config = dict(
    num_key_value_heads=2,
    hidden_act='swiglu',
    norm_place='pre',
    norm_eps=1e-05,
    positions='rope',
    attn_scale=0.102,
    init_std_o=0.0,
    optimizer='muon',
    lr_mult_o=4.0,
    batch_tokens=32768,
    train_tokens=241300000,
)
MLP neurons of a small language model. Each row is named by its layer, matrix (gate and up: input weights) and neuron, and shows model dimensions 0-191. Each number is 500 + 25 x the weight over its row's rms, rounded and kept within 0 to 999. Numbers have three digits each. A neuron's up and down rows have the sign that makes its largest values positive.
After each neuron's rows, "fires on" lists the tokens most often at its 100 highest values on Wikipedia text that the model never trained on. A number after a token or word is its count.

L3.gate64:511487492487526538463515476506501503542526461496482496461520486491476530543503505504508532495464491448521498557509529526496500487488501507475478520495495528485523450513505530462506497505512533487471495563482560512496502496504522502514457491502497499495503487533499481480500542525509521515528514508542482498473514505490441543531497450502540529516523512527497497512483526529484499511490503550484499473508496513480440453472556509495496499535468531528543546498491503499521478488506521485490553503529522528487491565505538509501435497538454473470487510489459530498496496471488516502
L3.up64:531500509511516477506516462507494506517487468518493484527517493495513457540473482479486504508495482448538458430524510498492488569510493500520466490513451543542493470506509518491491490479480461523490508503490511484534510439474514519519496526496532496495455450526541466498526465456476525523507505451505515474509504494530480540509510479494521463542506502547555472488512553507461468495474485480482473567497528491496514501505497525477539489473475524516459489461520488493488507465493509508496517510487484495492475471497486459486519471547468478501509528509498533512519488506519524540
fires on: "'" 100

L7.gate206:531517490510466501505465546539543499515449522488526496507567498504517512519506496496523461518517497513507464532489462538519439515478542511516499539491475512531531497511456486537539495479502509537492500511485519516505518483552475495466533522503435497492511505501477514502504520456514470494468496507519491554479513462543499508542486475520486511509503474480489482502474470502483519482502492523515473473499489480519505473467524507491526511492507443484480503519502473452502532514481500538551511484493460483443498494484453502508536517441504526525463467522528478492489508489555511486
L7.up206:512515494490466535488463459521486481504485536510511515480505505501510485478480483496489497492528488502482523517474499470450505523454473527517492530522518504523469441510518471521511513507467511515476503519544468517511494517507492519512487497445505483533528538513442442562486524492505516473528537548501528519512518469522485564542506527494480506504530500517478523502549490506527504484521524477496562497496504497505499528449501486493489505540495486473537513499476489459540464545496531509497517502487513485516503488518484546536498489506458540526528525509476499513572471519544473495
fires on: ":" 31, " (" 17, "olog" 10, "\n\n" 6

L3.gate136:513507474508470495525515451521496509507485514432525541520499508491531523511480445494472489478454516480513522485466534463460467539503539528501482522484509502498506466486512487533490516495477518440497533501479500553496492526497508518496427531488505489515483498533521516531509473488529486511510524519497486500471485507520517520486467469514529464472489491510517489518536490494470525520499542475520472474516461484452473514543515529490499467510525514502422532488490512480477533484519523482470443513524473525550498480486547502490509524499518468512475477483466474492465471524500506533
L3.up136:498510533506506479503519526514450526512532508440459477475503491530524456492480461531464448484478524466490505478506512547510444525512535507465460522472453493503522480487525471542475522503516537443502524538477466542474510538472530440519488515513477504512505519476520544478537453481512499504553565495489461486500469531510516512495510498476519468522510489524521508512495473491472515503505482489520508465492491551520467533473524531503483507509474499516472495524505535485470505513528507500483466495509498474474457515475516516501543502512495516509480488531500474501469503530516494503
fires on: "." 38, "'" 12, "s" 8, "ed" 7, " |" 5, "ff" 5

L4.gate237:484478494500520453487459496565510536515489526533482486507490526506512468497497465476492501525542476536504530488539508581494482461490548515474496474503521520516499504505488475519471540497482520511557491507501526482461458459504522493522500481499480502509497522496509494484458476508500475479507531493504490481513444501491527521502526548459521479496504488491511478501483519503506487526527505481512544472512459496537512494467525525522524509486507498493524514486488493508507488429514488462523503512445479466460522496460474480515576481477532499460540487478527486481531463532506531469
L4.up237:530531507474464510498491459493523529489487481527495491537509524519465477522492466525476524515510504467484518438530512462519524507498505559458483511499477505494551489540503507502520497520504548521591524502498486475503500500503512513554510526480521505501496523492481519525492461495458474495488495531450510460530516494524502485506463532513544500547470520515473510529494479535520494491518490479491518534478474505510516493504484509527539503527497484557493524495485477489461505517450508487510500512532494492484527512531526494497535471444456542520485521489546524458495501473491465451
fires on: "'" 34, "g" 23, "l" 5

L3.gate82:513510518523505469486463475543460526520517497513514487511503485516500554481486462497493506520488508517489498477526505513504470521485554512470459480534482531446487490532438508518523495505479488504544502483497502510515526477494465498432484512488476512508470513504499512478492487491452516487470462497540565496477493552520506472534507497547461505544519490501531469477501460524488490468510476487473527531505518528505522532477524518481459499510470468555489509486477484490495445444485498478479510440535497508476477471497502507469551490467486530550504499520495494475506492514470500519
L3.up82:496528493468531487490487452533477516485495513475497502478516526458482536507488480513521452518508470508472518493538520501489504498483525487541544495489512536515487429478448512484484540482472545481461460480503521496510473484473486501516486498485530494500514495537437480461514496503529486493493484533540495475493491498470476502514490523531536502509470528519514480468545488524530518488558510461465503496490505518506501480516505501504507474512492508473492444493475519455487487510490503418503510528535501480509489465506484539491457442501490550501517473489495541486508500534545547516
fires on: ";" 71, "st" 20, " place" 6

L3.gate366:500511470530511494491496519490495488503516508497520527508502508544447498502524558484456488484493512517518522528551532519528504487526508491542471523504520467530468488523529509515509544501514537484505454501487496496520486510497497504529527466490496441530472527441527471524519510514503486470542524530462540492469504501525481438533520549524521518508466467517475516486479512464505494485511483460502521514466472512513534500469522483523468524475523524518486523510523524555514474504488463511513509496505515458567497501517445490488509449525467487498455476525521497509500476482509532455
L3.up366:531467474511512516485444468530509530522496517541498530489509508498481502484535481533456480503509498523487496525501504501505492528480496533559470483499482483502453496498449517512517501510484518536486517552478495460504444487506478486522493536476533514526562517514520502478492486520496468468502532549544433485496531475507510488486513529477465534434485506504481504520499484532512494478501481520467532522493475474528496519489490514526475501490478438546467504518489505510512527515451509510494480510481495479515467502516478485436491528466522522526449509495488499527517541464519491462
fires on: "=" 42, " |" 32, ";" 11, "stan" 4

L4.gate309:468550503462484519483445523515515524516439509505498470525459491513449521532450468511522478503501480483513493531471513537505485491489520501479456490504483527482489473493480468511539500500505464509490500498490472491509505514487488522520488526491487506448547474502516527493514504455501511528507494476500519505526486538510476502478521529502500504462500492483484455477494514556469482501542479482520535586487495512512549508513529510509500507514517494490508481501507576506490521470485476520517537446559441503501509518488489488506501503511507518512496528528489493460550517493543496562
L4.up309:515468493486490523496555525494514493524452488455510483470524489527504512491522493532524462513541502512501533478493502495476508515470497518469520550485460467504495505482525490471470458520507485501507498480507507476549487514550537496473513501526542491542517546504506471532536520456536463518522516533494511519515496495488490463531488476530520493519543492502563496476513467517507489500515478510546476536518505483483525519534487499489489491508505446459493512487527499527502531527434484575472532491486471504467549500504494475516537465494515502501536490485483467491499531444518516483
fires on: "1" 35, "2" 22, "0" 22, "st" 11, "3" 7

L2.gate223:508488507497509471520526500535506507465436479425541494467486501498471531499503464496463505451470516513503492509527492487530543506513491516443498558455497532497537497500476473531484501537524504516498485531449502572503471522488519525490473511539513521490519523486488497543497510501499460524513543495531506504497500531520476493518499476523508480540546455480490519494480518495496537535477545505486478505520490466502502451520475505504523495502515543560484478488557524536496439506489523495520474497500496526526517525487465514520506504528533478515502491505523512487477465500478498477
L2.up223:489522474511479499492465515562479539529510483454490479480519503481488476531466516503442492475484507533516494535474512486499508512523519518458466498493516504498530488481424491504477483504493507519476487505466507500517499498485456504471473505509486540514526529455463490484538523542476459475503536497537492465513481486491478454532545466510506534486549505502485476501473536450510519479481512528463521465496483532529510517465502482497485513561507497519511497522513508501492511538491513465446484505516504462527456522542474501502516506485510503505488491527517483499443545507472443471
fires on: "-" 35, " Tom" 12, "." 8, " Not" 7, "ed" 7

L2.gate166:547516478523527535497545516490514539517523511442470549449557510506486519547504512531507442486517461507509524490480549501487456496490469498536519510477498487533466486516519476538498521516517476492522504533527497530514484516488548523522537472547499517453477467508467506473493482503446501456494517470474494516496501501521489506492494490504529505522483502479503499541555487521517493511481535529515531500469476529500494500495495514488519508445498557552517472494519494506448496517557486510522508510518483512461499489519488471495501468492526480529487510455466485539508492500510531496
L2.up166:549541508511503464494530535488520529504499546471467533513520508498542470501509486498463480485508503503492541503510488493487506521497503529517489553518506541479491483486518476507486538486506491513524508547499490486540425474488533484504508500505530472478530498488498513437527460534473477497476527471501494529503459530504488525495526509490494513500486505504497468521498502489475448524480487533547529490480552540507523493445500471459512500496469544443453500495479452512485472511505519515506495504540464531461503494500494515518519465529494551535473511490483468544535510522494544496
fires on: "s" 29, "ed" 25, " went" 11, "d" 6, "ing" 5, " going" 4

L7.gate306:522498481534498550479481467527504486518525484518525489522498508496519548478474473508499552517477498525485511534464527510527494507463493535522556511454492484507511489495477486465502516513536533532553476486461488535503507479506477460501469487495530466482502517499504500558543497490491510524489485495525551507525470539500546508506479513554530542500520499457455511486498468501491497459535506486480506451503481478510483529479511550484461523514523443530521499489512446506522505526500496490508492447478538467446528469475499493495498507475526503517479497486508550485528495472517498497
L7.up306:565497497506534538474473514545487503459508546518523502548472527498528522481516484521491472528469462493502489471509533468506488512483483524523490504486509475452469478516467530475454497456459468471502506511475482531578498480531500489460515448490498455473521496503472449455515487513495475464518498498525517491521517512475495485506516490561485536491472511502525495505480520529519522487518493515482536499500466525533476524488534510498507506511552491536536509440521509472531521534550500493509451519494498491506515484481509504469471507488481533475492502527492516502530489494517494465
fires on: ";" 84, ":" 9

L2.gate353:486545484547452460506479491481535532455495462490539484490539473493497486518487510486502499482520469497502500506505529533489494509565498483533467453473515533485491476551462499491487485522469490495471545476491507496525508542522486535527508502475487474523521464498479532474486531470505495489473507487499448506473501494527468530524457504494519494535487547549531470491508550494477492504532519474484526516476432500502500500505479516479530521463505521434524492520508456516468474509506454507509477496525475461493519507504497528492468528479488508494549482505469476508486488511461520534
L2.up353:492491527496490487487471498504540551477506465472559488501534509497453463505510468522542492516516469516495497523491469499464484494576467482506456493494487495475503480556527525485508500467501496471489503470446471464532500523526504485527463517500486511543479493533493466468479516488538465517479491451481469445493483508523484513539527517476489477529514533546506500507458536489503511472527513480512511501458525513512503539483445510488529526499515496482511511505511512534465470500540466491503521518536467466487527477485486527469469497530510518496499493504472487453487479510460475529
fires on: "s" 23, "." 22, "d" 19, "ed" 8, " without" 5

L4.gate287:522514474531506483501500501489498476494474467532480508524463510508479527462521478522461470500484494438511538531475520457501484488491525526512496548509499522526471521506461530516517510495495515521515472446502480477499532489452511504543497478533501508532473515490507489498488525508524485537467464512508522475498520490488477472491529532507469484513481503468487521464497498475470475475512511490479540486539469502462490492486573541464527494494470476528474450474466487483499507533518507514519513534463478520486515514485526429553480449514533501504476486518473468472557490519502468528
L4.up287:502472493522460519486473544522494500484519478500496520548513445546509507493475499514534477541490496443544538474481493483520503524494523516536483532497509488490469500551474530535530518474504493479505522513511486567523501512479474444524506532570508472522524496541523507535542515496480461525525475530485513477519519529487492475493512491484482504481502490538458510440526507530483481478501461502513486506516492490461479520491499517535495482518491512478520476449485476485531521532514494504520444536456470446481475458510500490503488500493509484490490535503525525472528502471513487476
fires on: ")" 23, " (" 11, " there" 8, "born" 6, "-" 5, " to" 5

L3.gate81:489494517487442511486516504495482554499526497483494531454495514444467532502486515487465445504484490495506521478506480516477497506463496477535505515514510489495494518496519485486478511479554489486504506467475485549571501472526510517472500487516495483474511464534511485487482479535483496486503537502480522490495484506499472486496454514498489456478492485512491425534520504523525484533485500498531516475517517509503480418535452469533488505481522548483487490417477489458540519459538527506521500489518487503472514537482466485503524510517519504480520481492488509526539494478487550482
L3.up81:519496488489483518494497487521486481507499483530502506490483468464469508542522493513450477482499489504528519505513487493507499551453470460516473527484473492507481513514521508521481515467488508515476510546503485502510470486475490489509520495537504518471494455506501499523463471531485477495516561472469520502490509484476466522473488513504483469475430537562500472561489491508520511537481482522536533446477504525533471454489507469563520466505471487503486471491508486455514480517535504462505533496515510444499504527438514460523510481537505504482519498512472513496531466495491529559
fires on: "ed" 20, "s" 16, "ing" 13, " went" 12, "d" 9, "ng" 6

L4.gate308:531503491486484506520480512526540561522539519537533450492485472543507526492526483531456473508480539452526527505488527492497482530487492486492531442521476499507490511543515466480515513518497490492485537495469510509493482525482537451515505499491471486525496433491538538474523467512517519456515468497481512513535469504510485473534464499483485457494457484560495515552503528488460490522528529484521504508499482501525497455483514498528525555549496508498486475484508490536527502473500486493517520501490465535518481496494521518468566473476520486499475498495510527513503493484508532532
L4.up308:502525508471520457480520480523509525441488490514453457482507494481480505468511497504438477466511487517520506494527510528495478492481457521562521491473540460438509445520511491516492538497515461507536519502486534466497505508518527508522514478537491535512530504513509486524518499449542505478472489420510517512526460488500508501472494500516492486483489505498502495523527438494486485498470472490515552495481491516467465478502470484544516455522491481522453480467506481508487514511524463461533528497487546437492516539486509505519499506512497527507511494500484493470509459487485494511
fires on: "ing" 21, "ng" 17, "g" 9, "n" 7, "up" 6, "al" 5

L2.gate338:518497493482484471434525533494496542502529531471506494511495481519497535532526491505500475457439486524496491502474495464512509497541497534550482516497471480515524513486484521505502518478499529538518494507501483521528503471495511482465523504495483506481515510511477476480509491444547487484489491521492483498513492512471475509508491522504506541458483527471550559508542512501466521479511532528477469481505489460563486573496522541487450515480537471508479478549489513482504523504515476559504507497488541512503492490528477474458479562462475487492455506518550491491492504518494510510
L2.up338:506541459500473494451486520545543530490526504489513507540524493546489495490545511525474480508463500512495500547474512456509475475493542533563456504493488483493535505508461489510499506467454493535501488485535496481504508505516500505450506494511492508474515534507490483474529500497518492501486498506497468463518488527462504506546492486508502531456514535489549466524476493502456537509533501532482480495512497495527511539478529533487486513490526438521487502531487516543527495559505488556455452491515540518525498490484493495464494532481491522516466527505541508459462518527504495505
fires on: "ed" 31, "rs" 9, "es" 9, ":" 6, "wide" 4, "cs" 4

L7.gate343:497487544529480524538488500511516508499514512502511512507499514459518510540516472469544541500510492521469492503485508571543517507516496502544525475495487520509462471564511510501466537524504486521484545499491530489499500543517469494499500507513473473521463485524496530496558520457521483479504502497499514471479490538512543520482503451466549492510534500478503466504455498493500501483456450514506493482487457432500514528508490490520508509485510522500507467487441497473454487492493506523536535516504498511482483480532521486533499461478478476469508461510475519514546546501535447510
L7.up343:531472476496513471518501457530502482503543523494455475553470476539517513496495482496519514499527503501528473513517505514510496502488469485531516511505492545451474507490464536449477496517457505451500515527481549502530496516496501468529460509558489467530488479472546524482497482494488455527496481512512511480496478480465511505487512472498467459556480495537536463485491465529513473529518532497533462464504452516485481519501455524470484495503522517539479497543486463492528520495474534488485465534520516530499525538497520494545481472512538475475503496510483510471541521503489524470
fires on: "'" 72, "-" 20, "–" 5

L2.gate295:520516517481451483458480461512451506467509522508468466480500487512513535494519491491493540508534458465515509477470500534501520511516518507498476492504501476535486538516520543533517505470490535490562506510494520529452549495503434522505489533522490521465479524534511475442475506495499525465468460517497480472498507489458527483471550525507504532556497466478511477477492542505480524482515486498485531506512484512505496541457485492513505495457542517509488491475501470472511483451484498475502502512504502494523520509508523491480454529500520468464498510539480493490441464550504507522
L2.up295:480557481515474478508510486466475452484518490488512488522517508452504492473499525512499443494533492467506565497497509493489475496499507472486475543442501513523476496500493496554482517475484500496519513537493478501436501537467502502521477515472507545526455468463483504495479496471505474516521487518490459504511514522521527487497514480504521558486491481491479458509518486452489481524527502508500493478513532528520492504426523524484496505525488505505494490515493510541503508538485536510517506506529522516436521541506481494506532455493464495559462466484528483506470425506507506492
fires on: "s" 27, "'" 14, "ies" 10, "alia" 5

L4.gate50:502536498479477479478467492486497507519491529526491536511485527507475507505501488486509497500461505483483521493500477508469513508492478485493479479527481485452465494461517490527478475531523512472502510526519468528494541446511466496454493503569514503506523479540518497499557497515464497481522542509518495493515512494464504500507491525543508504497505478520544507475505503488534530468545519476457480516503482456482445528499532487451488477489494550525496534491549459475466528509472523523506498514516531509493538496479443531465480538520487433513455501501502495482449466474483539468
L4.up50:481476474515491523489525498494541499482483546437470514532537461478502517540510519509482500507472507483515444545497479485527510485526493494505510512475543489502525456507470515507512507533493525483501491527501503499496508459476522478500503499559494488477483527477420505474473545513467472486470554518570458503533459485481511451504487505528491500515469541474498488509516479523516483466481475527497516500477467507513481505471487526500467532523493509509490544493475479494501475512542503576484480508530506466524515435529524504501509499503472483478467464511518522531490503513508495511
fires on: "." 55, "s" 13, "ed" 10, "V" 4

L4.gate137:513541513509503494483505476499486511511504505530520475478518489519538481485495482479485525498486483528524498527466521537482536517551463451527472513518447505496545488514498493480490526519512490465487512531511481475525507516512502503499495519526516495520460507485514505543497469488497508459511476477551498494496484535500532464537432509462541469537506476523516456582504554560511463509526534440514516536489483513500497514489507501489497466505533544512524487513493464505515498468535492497475517500515491495511429507530498462447514533499524489461503525503529475470510487499502504491
L4.up137:519516486515489489461497495512503499499493513524510437496535493481508462538546499532499481510527483511540543456504495522512532460505504524552470502418516491435502509505474510488523499484514513508509520496519522481470510500485486523528462502492504523482524524481519502477462528508537455499465487491458480497522526492486519479522492527510495499523528515500534494512517488480473539496459506488539534497524542514489522530461482536500533494493514463513496529524515482518505507497492465509544462494468476485505481496489500520501466468506527508486554548497485526422477449546528517544
fires on: "e" 21, "'" 13, "al" 13, "s" 10, "nt" 7, "y" 5

L7.gate104:541525529511515498495520525541485492529508509505546526461466451517516488509484516504472506562462490502533494521515457512495500466488543525477455459531487469477510530520488477517564475499471485509481512438507528478530480526484491492480508488477468502522533459551516517492498561503490493469516513513488496501474491487527479496507483529530503480517498535470547475475505466503466522519520496501522475526472522526523501528507480508486480517531493524472534517473540517508518531494488544513498495512493468485466549520453493492498499564527471474460501489522484516549481528491506470495
L7.up104:503491464463531503539482503541520527511534509508535476410491556527518512558504530489471460512568516503517468484494433525471472456493492512517501516462494487484492521508507463460521527462498501536470522448496520470497523487488502538482520505496501500560518516527500487532478523464512497525492511506455505535518525503500501485523511517536495499519485496492502480495484467513482521509542480503496524505459492499489511521531459489504495506509521472449466489515496496494489541509461475553483504506448489498504487458502476513488489498490488504471513496460511486522489435511510524485
fires on: "9" 17, "3" 15, "2" 11, "000" 10, "4" 7, "7" 7

L8.gate66:478532541528462519546462485496510510519553516481482518525527502530508470514488564549496492519480510499508516516496494542527485499485535477494561505510470491539527500482488453471541532505513471500512534515530487475502524521502482543499523504513529513473491478494476475504515509546482470517508492479524534484502501501483501504498483546517480530549487503498517496499521497532512480531490497488459456536520503511511503534493546553482512536554538503507522512465509475485553500514479519473533495533496507449526536492524492498496501499527460504507433508452504527521540477495506536475
L8.up66:523513531527483499497513496501473529496465438521497479538509505524530467514524503512466502514545514481525474526497524515527498497526510543524506466455498500502485476477469443520510472550439476487487542486445475476520453486507457540505506500511515512506465510533501470494481501535543525519434525525502510517504487512505502478484490502497515478530493466522512476486502499516531525456483497486483499484489467499487510467531506498480478519504491501520479490500451474498467474493528479529478442520491554442471536503555505530520505481463467520516487533475459502484482476491495472522
fires on: "\n" 55, "-" 8, " \"" 6

L7.gate258:495505479500462429431493511481556504474512487488487497522504490501514447533464469544472530462478485507527512511471513490495516476521511530516484493509482508517458484528478504460472500499476529451474483508461505500550516491538487508513516472475549514539469521505504528523514535453495494518516489480485526452522461498490529513524493523505528490518525520470536431508474527500521478485514512497495478485503477540460532480499559523538518515515535469508517514478496501533511534488516487470550560541490507524485487518512505472527463500507468461512501507502491514499499499508500519482
L7.up258:488502495501482508468480483486493459477503521494452501507539493520434475531514508522498471475566475507507529491548478502506491518479481509484483506468438525480534447487501483498476529502498537514506526507515533512558489515499523513573477521478542515500478476512519487487505476481499485427506491463499505481496470525531431477535510477500544524526496490545514467504494492458520465540507474515491471442560502516504492478488500502487503517494468532503449480548513472526493513485470480509520489505512519472477488475510536516466483503486497497500515495502507494496547471518504507510
fires on: "'" 93, "’" 5

L8.gate184:518469500494500511485457539490510464484544514499510527482461515536488524514470525477506529508498475471473547520468552477481497503510528511524465502542489524535524493514504542498499500504469531477486501533523457552514513524504517515539499486521495529472540445528486496456524494480498472473537460495512482499481504499496490517482454515477502485545498491498493531483476457470496516528489487489461447508518444473450538484500520531525506504504484518476482500469535493517511489516443536481505519486504506517469496499450482514503508488517450433481499524486492458494527527467461490479
L8.up184:490498490456508508494472467482533519520492486517494503491494450510505501480490493516530511496541507523541523497526492523509528538512459539521515505488475512502493492498509517514544509502435508517542484477552515520519536538473491488496487497494480478554451502522533486533498547517531484464482493492568533522535480523523487454549488508510522484525519504512463537458516501490498455465485522486478509498511515528482506518489451519476495487457516524519509512532494465526520482489486490480494597468505508496559513485530558539525495499513477498495522504507523511470508519485496515514
fires on: "'" 50, "pt" 4

L2.gate103:478474501503517463469529494515523504508461482487493475502506532491486498530495473515510524493495502498518511513516512484464488511509486495481486528542491483467494451522516520542533504523512508466505459497519501548523494513527518518497527495510519497485476505454511493531503497491485513486541475555493496578475554509475508517494408476512510465518514534530545509502543488472463505492487516481461480505520465499489496499525548506467524510507457535517513517457509499483464541533493491511509544488489514537498535484517530504547505517455501517492506480505539500538433457540496534507
L2.up103:490506550502510477493513520481532551491479510529467470509517438524488466521521471498500492476526508491498517487503529512487498503464500486505471509506494524484494471514495483530487498501486483503486486524500531494477488480508474508539527482450480483516477515465476485529506500509495520493457489535516487513523511505475495506497486520516479402510524525497511483511495466491501488478520524516485543522491504550486482575470557484475507471514475507488496501488484458478480519536498528516498489485510481484459538521585441506513502452477481550541524459506463497539462479503489527537
fires on: "n" 34, "ed" 11, "ers" 9, "ns" 7, "s" 6

L9.gate34:507460490526462531483483526519528504512468481525487529549507473470493466487452500499465507518502508469471499530506515520521511465483516461498478481472498469521542486510517502515543446506468476511485476518473481457526522490516506515496533498513547451496518461515503492511511501522493524487514531480463524466476541459523468531459485474504489492538501460502508497476534503530500484541508446478454514477525519518483454524471518506552475549538461525515482530519519503481529518471534487508515511509513523481496505518504505499513554507543559524510499442471504500473487506499481500507
L9.up34:489522468503506484527499501524485509499490469444505510528516499508520485492541508504503469485474497505466490523516519525558523492481464503471510546490478482513489468510476505489531530464485533505503523518520458480512472510526509508475489476522487493530506513504602470524515529550513475535477477524488487534515515510493497458488511489492522491511455499478487431537521506476499505458517472497483502500501521486489464500477497517480510473522533452492496529505531472520494522533473491455505461479493530502525515509504421445504464515526513561526515505541498476498520499476544491467
fires on: "\n" 42, "  " 13, " \"" 7, "oc" 5, "ess" 5, "eg" 4

L3.gate41:507476475504512468493501521483477493526504510490497437490464486501498480508464467504507509517493483466501555501462543532456558508521481507539539485493499466491502473521496534509542465490531519481539487472493472492491486507510528525490508523507527492478521494498467469442487511493511532516509462487506536521510509464499497518539497520504493554513509561470498540508524550484493506545483529478513494505516485446526509529525467483493511528496502532467463551507468501509479518523481466482494466503552502506531465550505496467465522521487557488525546496476524517491518493466519499523
L3.up41:452574512525485476518514480495498490502480536505477476487489477481550498509475506527522524543496502525474496486471470483518512489472497534477511486504511484509467511476469470495520536506521511505518480440484517517487467532537506513525439530495507468466513536499487478486514517522525487478530493465532490565494532539486509491510448443484493484484516505491495492489516518524510509539477508489491472504516443476465530462503469474469503495482519546523511484513503488462456478459479497488515576492494501521503514504530477520484448544500493497515551466505496489509462464513506469496
fires on: "ly" 19, "y" 10, " also" 9, " then" 8, " rather" 5, "t" 5

L7.gate35:465477501476550478520482475532498533519517517563505494491473524484528487555488507497506459476552484484478517538465537523480485476460505487478533519473505504493510499484501446467479523558513532500487505473500501518492505507511517482479512494511535509513521475465499484490529528493484481513513512509534511453453493472478488496510488459463545488521449515504492525499492543445513533530493506505518501547497487510527451485538535479463479512487535485459461471482487539523497512512477470483499481526501504485478495472491561523459514496504497458480518505517542526500560500526480506483
L7.up35:494507518467483486524522501484498499458478463527501471486502490534517531479484571522477518489499485494497484544483503518526517499484489544499493531511492500458508499518504502504476519533505509482506528493479519490479479495570506527488504569479462487503491487494505499521503512501499473510530489524516522482519488505494438493513482476538534461495540520521465466492486538529532454498471504520509541468519486485483523462465508461526515466465509486478520524525459521498476532508487527529453482469490463537498505569508510503486520507494492492519551513504427582530503505486494517504
fires on: " as" 30, "ick" 11, "ng" 8, "ck" 6

L7.gate273:476467482465478486457535455495524491503501509476518497467526519491511507539501514526546492522475491518488441513511506468512525474477533531527465527491531532492518524546517515463501482515510471523488505480459488515491503509506529464499488495485501492462533455534480475504526493495478442522507536489523469512498486505505488485496501485486525494510487500535525463513517514502517547468470542533483541531488493492585495474478476511514490465472473516458477479528507461532495516514525483525450552469528479509516523527465465493515470510472476485534515506478462527497460479463524521505
L7.up273:500479517493495507515526517458503488445493504510530482485536491495496472497534521475496499515487474510488439502524467510510502495485484488485507551507543490493552501531480512496478479515491500505465470496446445508485482494494510448556452497505521539506494488494501502533517487542494490533544566534529471498517502511506488508506520510512465511473504492545534486462504511493513526518485537472501455496527498496573479512491494473559495524509502547482454501501515533498535504467493476523516522503567496511504517527484471484524467524485475544513526458487509490445506520481503536504
fires on: "s" 32, "d" 8, "ins" 5, "ks" 5, "es" 4, "dal" 4

L3.gate109:498480477514466576515480506468505507481538455495520516506532523526493558514464461521501500513506499515533538501473494492444538535512469537469482515531535526491491495524444520473516526484500475497487487519524474502501496509489482481492501504521499502511484480492477481525496502492521463502518488524505529465485522479525519521523456455529501514536505493467518526472487476515481483506463546514524513488484450488437491509513493525449531455468506475532512503503535484496489520535445474508544520492462497549464528519508491475501463484509531470517465527504524509480553470510488485501
L3.up109:497481506492439503506465488495516538485562512482485534496485520528539518558544496585467536527486485503500502490500509509490516492480498507454451483490500504494548464482504526508511508503476493512495514479500482521518483504509477486529556513507512507506503487493542497502540482473516451510516450524483533450522499479508483530512489495501479546488508538511492442497556472497488450493461462470509540467525525491507509482528491508498514513504471478469498518491469524485520498552474521469501498496509471475499506448524535543470484507482489477522526468495508519461526484488487463527
fires on: "-" 29, " to" 20, "–" 9, "er" 5, "ine" 5, " /" 5

L2.gate109:521483518506489568532471510488471499495521506499496509451496521515453493561493479510513479500502532524513504502494501538520467494492494547521541536514510493516524492471501502510543510480496512489483510490452502524516534538485511492502473510469450515473495456471477476487484528470496497494547454500512494488512495486528498438523475509487542511505513461484488514493509526527500512536500523484513491523427480469523467483544486485531473488511477530528487495530523525528529538488496530553476552536485495488499520485515469513455441509516477499463492478514510507529520462538554489483
L2.up109:542540524475504478470475478504487496500508537501458441476512520485495472522504520519566498544540530497485494500517560490509485480496480509500495501531439513471492477480509504474471496532454517483472497489480488531464497544501499511498459505472494488470517466477467511477526533499514473523519483527512493521580468465515497483482512489540483529518534459498521481510512530512472468512457497525516502503493532461455493512524491489489474481510499506545484524502488539488440488482468483515473470508466518470536500478485489520470493521514465482521518486522455548517508516509515506545
fires on: "f" 18, "ur" 16, "re" 12, " Francisco" 7, "ale" 5

L2.gate163:502469479515451489451494492468496530494490501495526527514543480509467528497497528504484493472505515469475524514570531483467493458486565521532510497506509443472507525454463485505515502528474489477509521517526546464500494465564478503534511515516523447488517489497536461508526526469477524504439563507520552472521479502511535511510503487514512547510509462495471449514519497519483490501514523509488502538476509548520514506473529526504485527480495523496499508506508469480496521499516513491499471512526513496474481431468453498486518507497496518475477490487519521477501502479521532500
L2.up163:489474481552487492450493509501500486510496528502518480457572521494482510520497520505503451535495500492488518526503539527513510505551517542511529464526509471529520500523444473535541462470468475511486479476480501511490501521539464486498497503536507487497531550550483505512494510477488499505482531491515513509551521501498509481546512499545463500501500505503487500520519539507484527456514456518467520487485528487552484520518516429473506565524469454536531507478496485479501507491496459532472495517527499507491496458540512498463497490467467532498517508516474476493497544500512492490
fires on: "." 49, ";" 29, "?" 4

L2.gate76:463479546472503498531521478517503493505502511476472481517468496513471494503484503468574522508525483515540468453479486554480532542504486502505474473507499514513535555514472524439493490541505489511519524478475491514501506478486499499505481508479520515497493471507493515488479495495499519525514459544532487500528502458502523509425478466492527493529478518532526487485499473497489459428509538458493498515536497543493516500508527502487496452485485485517539515509475514528488496533520456475502499525509493481548514521492472461505468539499464472475508496487488473459461511530536510551
L2.up76:488492449505542509498500515467533532507508515501498510502515557527510489501496498474512511528536515438488507484473514457453498515499494542475495482545463503508505494509490495525504486489541525502483519491486542479515496472486502496522464463485445543497488462525509527494484481472507519483489481516496480466485495444574476476525489446479530476508519523522538519497490500492487493512505498505522499545496530500528466475492521511527503480541510469473465503549518511477476496518534543505467502532501518509533508515481486532502464511536421452533489483500479469524516546490460527496
fires on: "," 19, "\n\n" 12, "vis" 8, " of" 6, " name" 6, "view" 6